config = dict(
    intermediate_size=1792,
    hidden_act='tanh_gelu',
    init='normal',
    init_std_up=0.0206,
    init_std_down=0.00377,
    beta1=0.93,
    final_lr_fraction=0.02,
    doc_mask=False,
    train_tokens=810400000,
)
MLP neurons of a small language model. Each row is named by its layer, matrix (up: input weights) and neuron, and shows model dimensions 208-399. Each number is 128 + 24 x the weight over its row's rms, rounded and kept within 0 to 255. Numbers have three digits each.
After each neuron's rows, "fires in" lists the words (lower case) most often at its 100 highest values on Wikipedia text that the model never trained on.

L6.up27:160159131143101134127133147146094140157121108088128206082141114172100116173071162149106120149091118141150135105113138121099162159108079169113127147134132111147144120142085165109132146134106140102151163128120107132108162109115137124143048112131165102150102153173136126169127090124105119140111088097107163119119153124091146149132148141138122150156133135130102157111132145123117118096103173131133107158116125113163164135094122116114166126138133150126159135091112136135172129166156129128156155131150111140125113175092094107143104124086098102123152148124095189151153165128135135075
fires in: "s", "its", "his"

L11.up1010:122108139091126147121171120117088111138111145149142100130137134120179093107142150146106160150138154120113187118117114133149119154104129154096108157114137097126139168100134117101140151140130145128090126119112139128147122086140156099134118132115137093088130105128079149082156112128124162171141111157148126147108171139179117112118144142117142084097131173101128124117127130105073151165189140135170100119134100112154122159095135139160114105166143140135096107113115098114141108141114170122110130149096142128142120126087107154112143151106152155165117133185080093154124139140113133158
fires in: "in", "the", "his", "s", "a"

L11.up1120:152131130151111102094134140098140158076110123104127128133107091118178156111123119137126137142148153084118111116140102105110149155082176086110122126144134130148139111119099120110089140148132120124091121078142096143126158108106165115116106140143137126144120145082139101063095107101131142136124123151088125104182109142115122134170143164106184119092132126129145132147077136156156108144157171115080087102104123121096129092124133117133112139166088126109139109094125097117109077160094134142140121134142139190129072182063139076104114109088092117149137153178124087110143123199110152116
fires in: "s", "his", "this", "the", "second"

L8.up459:121164126140117151131141159127143124142096139100184123166160130139120151140122154131092145147102156171167125160149119128133108164161105119125106167136140060169123125124111164104111168099129139110158157108130099140093123128146069136108138146148132111149118162165153162156093110091131122139086182179110142119112141143121135144135155100118157119135113154096122144135103135161132149146171155118126138171099132094143132180112091130148182146099133105153124132112131099112132129118149086102104111166125162145112100120126104108137119135096141150168119142119116130116085121165111115157
fires in: "the"

L11.up704:078138097159128114085122106106153126160170101129137100090164150133108157144098166178146101150151130118103155107124154107098107116152128151157164119112140083152134141117123125111144128120123179166126117105128093115149159141122127084086168178105124102188127126145152086168146176147142124121177110144117120132094149127135140152176131126130109144153099127117118149081140110129119111125126126137136126168113105122101136144089163119123130132135078142170173125139168108117176128149128121127123100117149137118102111110153080130111184180117178122163149136128071120137173115092088110120
fires in: "on", "by", "in"

L11.up1677:146131176119142120127129141109131139124106133101131125105139127110131165119116093121125119130119124081095111147141125123096114161151100125109129136131137109153098125146125131127149108084129104156104175089107169137137151106095102118076167143157112126160150138127132053155109132158094122134130113155158165138141121098090129082104120107115107171115111094132123094123143144118148126103145149104163148156080091133127154154104160115133110151143167112127099136132126119128158129174140132146104121170136115152094152081128115146123080165146157153154133138135090082153148127088118114106
fires in: "in", "arbeiderpartiet", "senterpartiet", "on"

L6.up1155:103128116121108125092114131118089156094145141142162151177100136123133174146123102114099097119141104143130163125111139121128142184103151109128139189106114103121110142138102118127164141179151181128096152147114127098129117135108147148136125146128119114106154154174157116119139126132122091145119099113090141106108144148122134146136136123107108155122116140096102124122136108109120115121125177162093127113142097121130153130153166089112129126145147143128096142123135156132148115095122145109132118126148123141108118123093117138135086113124123140117148138103175078135151091164135159076
fires in: "the", "another", "second", "of"

L8.up1710:143077145186125132101135133151100110081124144179107092155161116143170159131141134120147095135086120132119113128122153097149152098150136154130114142109123099181135081163119094101102065145127116136102145129164142139138096172135128070142165133133128122116054144121112118175154118134137174148160113090086118082102105105145095120143107112120122102120121112135136119134111112176150152108130122086157124167075067109118148134110145071122108126137138114129127139131154163151167152105159147154132109126119129107122115163141111167128125108102120113141132110130093124118112142163113118163
fires in: "of", "from", "in", "with", "hispanic", "north"

L6.up1672:144113087158185120144158177106133164099092143145105134112132127130166130074097173098111124160133150101131120128159108112133120161169128160117133101117124112129106109139097133143161154087148125136164148120113120116138155121103092098118144135156104142127108160150118130123132154135123153115206168095106186138107134118149145108202106127146113119155189132111108169129112113172155126118116109122117118136127110083156152116131179121117171125126156123156101143134128138087155154090152104118138150169153139109088119156163077135149123110084144077152163131094100144117094121129109113164
fires in: "the"

L6.up433:068154149150127163130148108089104110148140148101099117133104108163158148093155139159156138103096140136135091092158108144106146158146111124150112091079145151133134114105044105117162167138182142131155125167121079106088155139157135155093149189143146131127121159130132145146102127125111096137170130143131084073158086128149117112106106094106164114168127140123083114137103158116116150124131119095144129121130136115151145119159107158134174127135121149116126129095100097144124117162133076133117119108131156124138136111135154125099090173144097125117112154100123131114088172144125150140
fires in: "the", "and", "in", "for", "to", "this"

L6.up985:139183113098111120088083136102167141131075151169106112119158145168125168119106165140126161064133096148120131156135120120126111061126149132086162135167162143168107103109165146117139113130083140117127116125113120131118142146106132137098128146105126101112097115143128186094179160148149178120172106079116127119187102172156116097127123095097162107153126152120132121124129129128164162132130091143123105165109139109106124140119155090084146166153133169137159082143144117105130121115155130116175144154099102121082132131125071083045081129136112137097136161156133135159160172129113119110
fires in: "to", "by", "in", "for", "at", "on"

L8.up954:132083116145115134114131120085148113120131131148093117120114098134134105099136108126104123119129130134115144142164148141152101105127173151118127155141157095135134145127140134139086174153124157117071164162123182113111118154142096097126138169129156131095108117162162128163114152110120128104133153145129079095125131123142132203145145127123167127159110108105114103110126129182145128122132114113161117097132142099133146145103143153118106162134134103152133162116133076137108130161135096108114106121103119083117139124141114102096102096127134118122180108118096122124163100136124113115
fires in: "on", "of"

L6.up684:123132130129114210173151145150131131160141129113197114108194094147169125153131159139104164147143121121124146087163147123147092111150144156120133127149121121082130125116128160162104109121105152114134126126170127129088076145141159161114155139134099153137080162121164133147115133134180149134151143138143174114128152124140132131147131154101097124134132159121128132136113109108181126147137156131116128126154078148123167160112143118160121149130158134080132131161137131120132127144147099168111110122126185108137132117087102096137123110108100138160130110154113121155135154151135104120
fires in: "of", "the", "many", "26"